Weights of a small transformer language model.
Training: a variant of Adam for these matrices, 585M tokens, 8921 steps.
MLP neurons of a small language model. Each row is named by its layer, matrix (up: input weights) and neuron, and shows model dimensions 346-409. Each number is 128 + 32 x the weight over its row's rms, rounded and kept within 0 to 255.
A block is one neuron, or neurons of one layer that tend to fire together. After each block is what it responds to, as a language model described it from the Wikipedia text at the highest values.

L7.up74 [ 83 162 147  50 145  46 137 155 174 136 134 150 137  92 145 126 110 119 164 105 124 115 152 134 132 124  87 130 154 149 101 159 115  92 113 192 187 129 109 104 120 148 155 132 162 130 116 166  58 161 112  98 132 164 100 160 137 117 182 178 127  65 148 120]
L7.up469 [124 147 100  91  81  96 245 110 147  87 187  66 160 152  61 137 204 107 122 104 127 114 174  25  88 135 152  73  64 125 130 166 185 163 110 120 102 119 135  71 122  55 145 132 121 143 100  96 135 151 197 133 116 104 144 122 144 143 127  88  90 106 204 140]
L7.up552 [121  99 110 123  53 119 113 166 149 125 134 102 135 196 186 125 109 173 149 127 145  92  77 117 102 156 131 163 126 126 102 133 143 133 125 157 137 106 135 132  91 152  63 121 146 127  89 142 115 119 155 112  96 160 107 101 132 113 200  78 157 145 187 127]
L7.up687 [118 112 136 125 159 102 157 150 171 120 176 204 115 145 152 187 112 195 152 131 115 147 174 145 110 133 118 150 122 134 134 125 146 112 104 173  72  73 159 157  80 163 123 123 109  95 144 140  99 104 208  75  98  91  90 154 144 152 181 140 130  96  97 122]
L7.up751 [ 97 171 146  90 120 167 116 146 166  83 118 126  84 112 130  64 166 120 126 125 171 142 120  95  70  89 111 127 177 103 120 148  95 164 105 127 166 108 138 136 164 117  71  93 177 105 137  77 115 130 128 123 137 149 170 131 169 154 187 119 105 139 178 126]
L7.up1074 [ 78  99 118 101 193  88 112 226 104 122 122  95 172 133 149 105 165 195 129 118 114 156 134  92  69 118 116  98 140 203  94  83 126 144 112 172 115  92 160  41 185 102 116  85 125  74 141  47  71 124 223 155 110 171 175  95 101 147 143 141 143  81 147 120]
L7.up1472 [119 171 149 168 157  93 191 134 131 136 169 134 156 140 105 104 184 125 165 113 205 108 114 142 172 144 105 154 123 103 121 162 131  96 150 124 100  66 115 134 129 147 132 142 116  32  78  12 174 114 141 162 140  79 117 102 155  85 175 135 107 143 196 144]
L7.up1705 [ 81 117 138 103 126 112 111 135 121 130 180 121 170 120 138  59 160 163 151 117 159 130 103 101  25 107  83  99 165 121  92 137  69 166 122 171 145 100 152 116 138 138 148 119 154 119  88 112 139 112 158  73 112 149 114 113 116 125 182 126 130 135 164 114]
Description: Mid-word after o/y

L7.up294 [123 115  74  95  84 132 151  97 124 166  99 145 157 164 165  82 135 180  94 115 134 135 149 156 138 151 126 190 125 116 115 117  98 118 140  94 148 143 192 136 141 122 139 133 103 168 152 120 118 138 125 114 154  76 177 131 115 126 104 133 150  65 115 105]
L7.up516 [165 125  87  71 152  82 109 162  95 125  76 168 215 127 163 122  90 132 121 126 187 189 132 101 125 175 145 154 110 123 130  85  92 126 110 209 139  91 111  98 114 136 168 101 151 130  98 162 146 137 122 175 122 136 192 119 111 127 177 152 114  95 147 137]
L7.up730 [ 99 146 140 129 136 135  92 170  97 129 145 200 124 121 179 131 121 186 115 137 142 138 124 107 106 159 112 105 108 152  91 107 105 139  67 148 125 187  98 126 135  73 113 127 163 143 127 125 163 123 165 141 169 146 185  94 168  84 156 110 116 105 225 131]
L7.up897 [131 138 148 171 116 162 120 113 113 190 114 116 167  92 132 179 115 133  90 118 160 104 192  79 112  72 119 101 113 174 129 107  98 133 154 157 150 134  78 107 148 106  97 148  82 123 166 122 163 194  49 121 126 193 102 103 116 172 170 102 122 158 140 141]
L7.up1029 [ 75 148 126 109 160 102 149 186  38 140  66 159 115  98 143 154 100 174 200 179 152 170 158 152 120 116 101 125 139 103 113 158  76  88 105 166 189 138 116  76 101 109 119 139  76 140 159 144 112 122  85 124  96 130 128 195  72 160 134 177  54 142 149 112]
L7.up1323 [111 129 123 124 113  94 134 126 141 126 108 145 177 163 147 161 130 163 136 212  88 163 162 124 111 106 145 136 129  84 132  86  70 173 144 179 135 112 132  95 166 147 139 120  62  81 156 101  91 106  91 103 142 155 182 142 147 131 135 161  71 186 104 116]
L7.up1382 [111 145 108 169 110 128 127  80  90 136 113 165 121 166 148 180 142 255 137  67 194 160 124  74 188 169 161 119  65 126  78  83 176  62 159  80 115 143  92 134 159 130 181 148 146 131  85 130 154  95  97 166  64 121  93 117 163 137 131  81 130  73 127 134]
L7.up1534 [ 48 112  90 119 137 125 162 122 105  90  33  97 147 105  62 108 155 138 126 168  97 134 172 146 180  62 151 109 135 134 107  69 155  85 121  56 136 145 146 118 194 127 170 130  85  72 164 138  85 157  44 114 129 151 130 142 134 111  80 153  79 121  89 110]
Description: Mid-word continuation pieces

L19.up1255 [120 168 142  68 168 103 126 116 132  75  97 178 106 109 154 133 153 151  95 169 148 127 125 147  87  77 137 109  90 145 129 127  68 134  89 121 156 166 111 149 142 131 118 100 136 131 152 145  67  92 109 145 171 127 175  72 127  89 103 133  91 143  35 123]
Description: Mid-word subword fragments

L7.up61 [175 147  87 138 126 156 190 106 156 157 144 120 124 144 109 100 140 147 108 178  72  81 157 146 143 109 115 124  95 106  82 135 228 162 163 135 116  66 111  62 173 129  70 223  80 136 107  93 161 129 135 159 133 156 196 180 162 166 159  99 104 121 152 134]
L7.up93 [ 95 133 111 107  55 151 155  93  82 136  83 118 153 124 144 103 106 133 154 109 134 103 130 114 130 154 107  85 174 136 119 103 134 167 120 133  97  67 111 157 164 133  70 109 148 125 188 120 116 101 126 175 142 150 189 120 159  95  97 184  87 124 109  92]
L7.up571 [124 155 106 138 114 127 144  99 144 142 158 142 114 150 152  87 169 131 101 118 138  66 173 110 103  70 102 120 120 118 102 106 129 175 126 142 106 189 108  45 139 113 152 119 163 121 135 153  87 134  74 176 131 173 164  78 118 109 114 156 111 107 126 117]
L7.up839 [ 83 113  79 109 118 167 123 153 115 125  91 121 141 108  78 150 151 211 145 128  89  73 170  99 127  78 165 134  94 139 150  76 108 108 104 141 125 162  85 120 149  75 143 149 129 101  82 160 171 127 126 145 142 145 102 112 191 155 133 139 147  92 172 157]
L7.up856 [191  82  94 126 158 168 107 135 149  77 108 154 154 161 137 105 160 117 120  95 104  85 159  70 121  73 127 230 165 120 149 134 146 114 110 165  70 145  91 151 152 132 164 131 171 119 119 102 132 155 177 174  96  93 164 141 147 108 106 146 100 151 116 135]
L7.up951 [ 79 137  89  83 184  86 123 137  70 105 128 133 141 130  93  83 115 126 122 119 181 146 211  78 109 151 125 166 146 136 137  99 104 145 147 139 150 174  82  77 168  14 116 151 128 114 127 191 198 170 142 130 132 174 175 106 137 125  79 117  74 137 129 113]
L7.up1455 [103  88 144 145  87  82 148 145  78 178 146 141 118 151 135 181 105 188  98 120 161 120 120  73 143 131 146 133 180  88 102  82  86 144 146 105 157 117 132  38 118  86 135 189 125  82  89 129 161 110  84 177 129 100 176 121 141 143 121 179  62 130 111 155]
L7.up1571 [ 70 144 120 157 100 152 168 114  78 125 105 136 174 110 153 128  76 158 108  90 106 118 128 128  97 135 133 138 118  63  98 143 117 136 178 105 114 185 128 116 146 119 151 110  79 112 111 134 117 156 139 131 158 132 127 132  63 123 150 119  56  84 169 123]
Description: Verb inflection suffixes

L7.up415 [143 125 147 144  55 118 117 114 138  51  90 116  49 142 117 137 166 165 138 141 127 144 175 129 133 140  98 146  97 115 134 154 129 155  92 122 133  60 139 118 123 154 105 111  93 128 173 117 173 105 128 112  84 120  90 115 172 115 132 101 160 150 177 134]
L7.up482 [ 68 134 114  98  85 109 142  98 167 107 102 111 105 124 119 142 176 214 144 119 103  69 133 139 155  95  99 119 114 163 104 137 105 138 117 117 100 102 113 137 116 110 120 100  57 134 106 177 134 159  98 144 113  63 143 110 165 196 131 172  91 183 161 119]
L7.up586 [133 134 132 143 123 133 101  89 152 140 172 143 121 127 140 124 149 166 115 214 162 118 174  72 136 120 173 143 151  93 113 139 110 167 164 163  95 130 131 124 128 141 143  49  99 116  99  99 151 139 178 119 120 107 142 137 163  85 121 101 153  80 158 112]
L7.up991 [ 68 104 112 152 113 167 105 151 140  92 135 171 115 155  87 164 131 138 162 147 159 134 143  92  96 138 142 119  78 104 116  82 110 170  96 110  71 123 147 108 143 140 124 112  99 117 128 152 159 130  99  93 127 113 125 160 164 187 125 120 150  82 182  92]
L7.up1162 [ 84 119 144 125 121 137 143 136 220 106 194 143 103 164 131 122 200 153 135 144 121 167 169 125 129 114 171 150 145 173 138  65 125 101 136 142 155 124 114  73 126  75  91  90 141  98 126 144 135  74 108 128 110  90 107 147 138 158 164 104 158  93 153  82]
L7.up1226 [105 168 145 165  95 126 115 124 119 125 161 165 132  97 116 103 133 182 146  98 150 139 104 144 104 134 100 169 127  55 113 158 101 161 137 186 104  91 121 116 136 191  81 121 151 127 185 136 154 207 133 129 116 136  81 153 104  97  93  89 143 137 122  95]
L7.up1581 [110 134 147 141  70 216 119 164 174 107 127 164 119 109 119 116 127 136 112 158 138 154 121 107 119  98 138 106 143 106 113 136  55 136 150 143  76 128 128 114 101 114 145 140 134  83 154  88 162 183 114 101 130 119 140 191 170  75 122 122 167  88  97 146]
L7.up1657 [130 139 117 124  90 103 136 125 121 139  86 138 130 120 110  85 178 165 134 113 118  73 160 125 101 155 107 108 157 108  92 114  97  95 141 118 134 158 179 119 184  65  80 107 146  50 124  62 126 112 115 140 131 101 124 163 181 116 158 126 125 144 132  66]
Description: "of" in "As of"

L20.up27 [ 94 220 124 165 120 161 103  85  86 133 136 137 178 112  96 159  87 134  97 113 155 158  59  98 105 114 149 188 122 170 110 159 145 179 161 179 131 124 122 107 146 110 110 133  85 138 150 200 140 122 127 156 101  99 115 100 144  38 102  77  79 124 138 173]
L20.up167 [145 158 134 109  93 163 197 167 152 135 127 159 170 134 116 110 112 133  92 137 165 147 138 131  69  97 105 154 141 186 123 121  87 104 192 149 133 166 123 151 122  77  83 131  34 152 120 100 122 149 109 119 156  82 172 148 156 128 109 142  96 146  95 148]
L20.up380 [ 86 182 108 142 128 156 176 113 155 189 113 140  90 149  84 104 106 171 163 130 140 131 199  84 111 124  87 157 148 186 137  55 150 167 142 161 161 210  69  93 151  96 115 101 116 134  99  99 103 115 180 138 110 150 102  88 121  99 122 124  81 131 109  84]
L20.up728 [108 172  95 139  98  76 163  59 125 130 149 177 146 136 111 100 201 153 151 156 144  92 125  70 128  98 132  86 115 216 157 157 169 180 144 129  98  85 165 146 166  71 106  65  92  91 123 137 157  90 148 126 113 171 157 147 151 127 165 183 129  44 191 121]
L20.up1140 [ 83 180 169 175 153  99 101 154 103 143 101 146 123 148 123 115  77 189 124 122  99 130 125 110  84  98 119 144 107 131 112 114 118 126 145 117 146 180 189 117  99 126 133 153  82 127 164 120 132 198 159 168  83  78 144 139 127  70 121 117 154 121 115 137]
L20.up1565 [146 164  92 140 175  84 148 114 100 129 109 162 131 113 112 142 109 192  93 115 171  93 192 124 162 120  73 117 169  82  91  97 138 142  95 186 120 131  80 127 155 138  96 129 161  91 143 114  61  87 184 120  71 117  72  83 164 112 112 144 131  91 105 108]
L20.up1626 [ 77 109 115 121 129 127 155 133 168 139  84 155 177 100 138 129  48  88 120 130 111 108 135 121 144 163 129 184 131 126 106 150 192 166 162 106 115 124 108 145 161 133 106 124  85 174 162 146 157 155 139 148  66 163 108 116 192 102 136  75 127 134 148  84]
L20.up1744 [104 126 127 144 138 128 189 105 127 116 128 141 123 159 127 144 179 157 100 109 121  72 117 102 105  81  89 125 131 121  69 119  89 179 179 112 124 116  92 105 144  92 148 153 106  70  77 148 162 150  95 153 134 165 135 102 205 144 182 116 113 111 161 109]
Description: Verb-completing word pieces

L7.up815 [ 65 156 139 115 125 115 137 122  52 162 146 163 170 160 163 107 184 102 184 116  80 111 152 146  72 160 117 101 132  58 106 115 152 170 152 186 120 119 151  70 139 104  96 107  60  94 187 102  91 113 133  98 100 136  71 127 165 197 117 160  92 122 171 117]
L7.up844 [106 161  93 136 117 131 138  82 120 172 130  85 148 119 141 117 174 118 163 136  80 145 149 104 103 132 117 117 167 160 106 141 100 101 185 132  80 130 145 169  81 153 135  39 152 116 141  78 133 102 128 165  64 120  57  84 100 133 113 154 102 162 170  92]
L7.up1017 [141 131 143  94 187 139 171 118  94 163 148 167 148  93  84 144 172 146 165 156 148 126 150  82 105 190 141 181 114 133 120 129 133 121 144 191 101 152 124 147 106 124 127 126  90 128 115  76 122  95 143 129  85 132  91 141 140 140 149 119  61 135 176  87]
L7.up1168 [ 96 147 148  72  95 129 112 146  80 140 142 217 220 124 127 157 169 113 129 132 118 114 123 155 140 134 113 147 203 126 119 142 166 165  70 131 146 108 148 147 102 141  66 129 162  73  72 107 138  56 185 128 146 134 113 110 131  50 190 117  96 105 140  97]
L7.up1309 [ 92 151 173 129 146  71 102 108  72 138 153 145 113 132  87 157 148 168 187 196 111 110 124 118 131 131  98 135 109 199  74  95 159 143 145 119 150 185 152 145 104 100 179  45 132  91 105  51 116 109 127 153  96 154 162 120 142 167 146 132  96 139 168  52]
L7.up1433 [143 148 147 109 140  95 165 168  98 202 181 169 139 123  88 171 141 183 122 142 148 103 134 107 120 107 118 186 137 169 116 154 161 133 114 128  69  73 117 115  84 103 153  74 169  39 171 134 147 139 169 165 111 150 120 141 105  69 168 105 137 107 147 112]
L7.up1589 [120  45 209 117 124 145 107  69 171 132 163 125 151 153 105 152 159 177 158 106 137 141 143  83 139  86 123 119 141  85 155 124 156 135 187 100 129 202 130 125  97 144 148  88 129 143  99  39 111 110 100 127 127 142 116 160 151 118 122 165  97 126 156  57]
L7.up1722 [127 119 162 169 121 107 111 115 106 162 114 132 125 142 112 161 139 120 104 124  81  73 136 150 155  95 127  97 138  71 140 168 159 119  86  94 110 134 122 134  91 137 176  94 154 101 134 127 186 103 148 177 148  91 109 111 161 119 162  85 134 155 204 126]
Description: Word piece after st-

L19.up71 [ 29 139  39  60 116 160  53 110 107 106 152 145 179 114 130 141  98 165 115 146  92 180 132 127  83 143 108 177  84 113 128 125 159 193 106 182 179 111 117  96  95 109 154 141 111 108 167  91 146  84 160 174 119 126  98 132 118 114 110  82 110 171 161  89]
Description: Linking word before complement

L20.up160 [148 162 153 141 208 125  93 150 133 138 145 147 141 135 150 120 155 137 181 111 164 153 100  97 108  88 142 147 110 171  81 141 179 145 154 143  85 112 133 109 122  55 174 101 159 114  97 138 124 128 115 180 123 157  82  63 155  80 153 149 115 110 127 116]
L20.up218 [ 83 125 129 134  99 140 132 133 133  85 157 119 127 188 162 159 128  90 127 109 138 110 150 100  91 164  83 153 105 157 132 113 162 172 172 146  51 114 176 138 127 140 144 141  94 201 142 119 118 109 168 163 111  73 105 145 176 115 201 102 150 127 126  70]
L20.up238 [ 94 130 128 191 130 137 157 138 181 117 136 136 196 109 151 173 159 146 103 137 132 107  56 108 150 102 129 201 163  82 123 153 173  92 107 132 134 157 155 138 154 128 154 102 161 115 139 119  95 118 167 178 113 139  11  83 126 100 135  94  81  89 145  97]
L20.up305 [145 167 169 128 130 190 138 168  86 136 172 199 158 116  72 123 174 153 129 137 102 123  85  73 161  99 140 145 124 181 135  99 117 181 102  93 112 139 163 152 127  60  99 125  93 116 167 122 173 118 162 123 150 118 108 103  83  88 128 107 127 114 146  76]
L20.up455 [106 179 119 155 184 105  99 140 105  93 126 115 119 131 113 143 151 168 158 126 142 141 108  88  94 121  96 150 137 132 177 151 109 126 107 158 103 124 141 124 172 131 131  91 133 125 125  49 154 186 138 106 122  67 149  45 197 136 163 124 118  99 138  95]
L20.up916 [115 116 133 122 138  43 156 109 159 189 103 155  99  73 153 119 151 109  90 188 122 145 110  80 143 145 119 141 168 116 171 154 155 132  92  99 165 141  99 131 115 147 130 129 116 132 116 137  82  71 152 129 158 141  87 114 111 157 109 135 131 150 102 154]
L20.up1483 [105 118 187 107 133 109 200 161 138 148 127 193  76 171 143 115 108 131  91 136 115 161 104 137  92 136  82 112 152 118  89 128 134 140 123 108 103 118 137 145 174  94  46 169 123 150 131 121  45 136 140 123 149 157  98 149 155 183 161 123 120 171 105 205]
L20.up1602 [ 81 134 127  83  61 155 140 110  99  81 150 125  67 119 178 141 129 134 140 174  72 129 130 106 187 125 125  85 156 117 153 138 111  89  98 135  71 115 162  84  82 143  65 120 114 154 143 134 144 123 113 109 134 155 133 150  41 119 166 134 160 108 145  49]
Description: Word-initial fragment tokens

L19.up402 [109 182 120 117  94  79 103  54  65 143  95 204 126 161 162  91 125 180 102 148 126  97 130  90 125 151 128 149 125 129 125 128 154 212 157  99 128 115  76  84 106 137 120 123 162  64 192 146 135 141 180 124 101 166 149 118 153 126 113 139  85 165 101 128]
Description: Mid-word verb continuations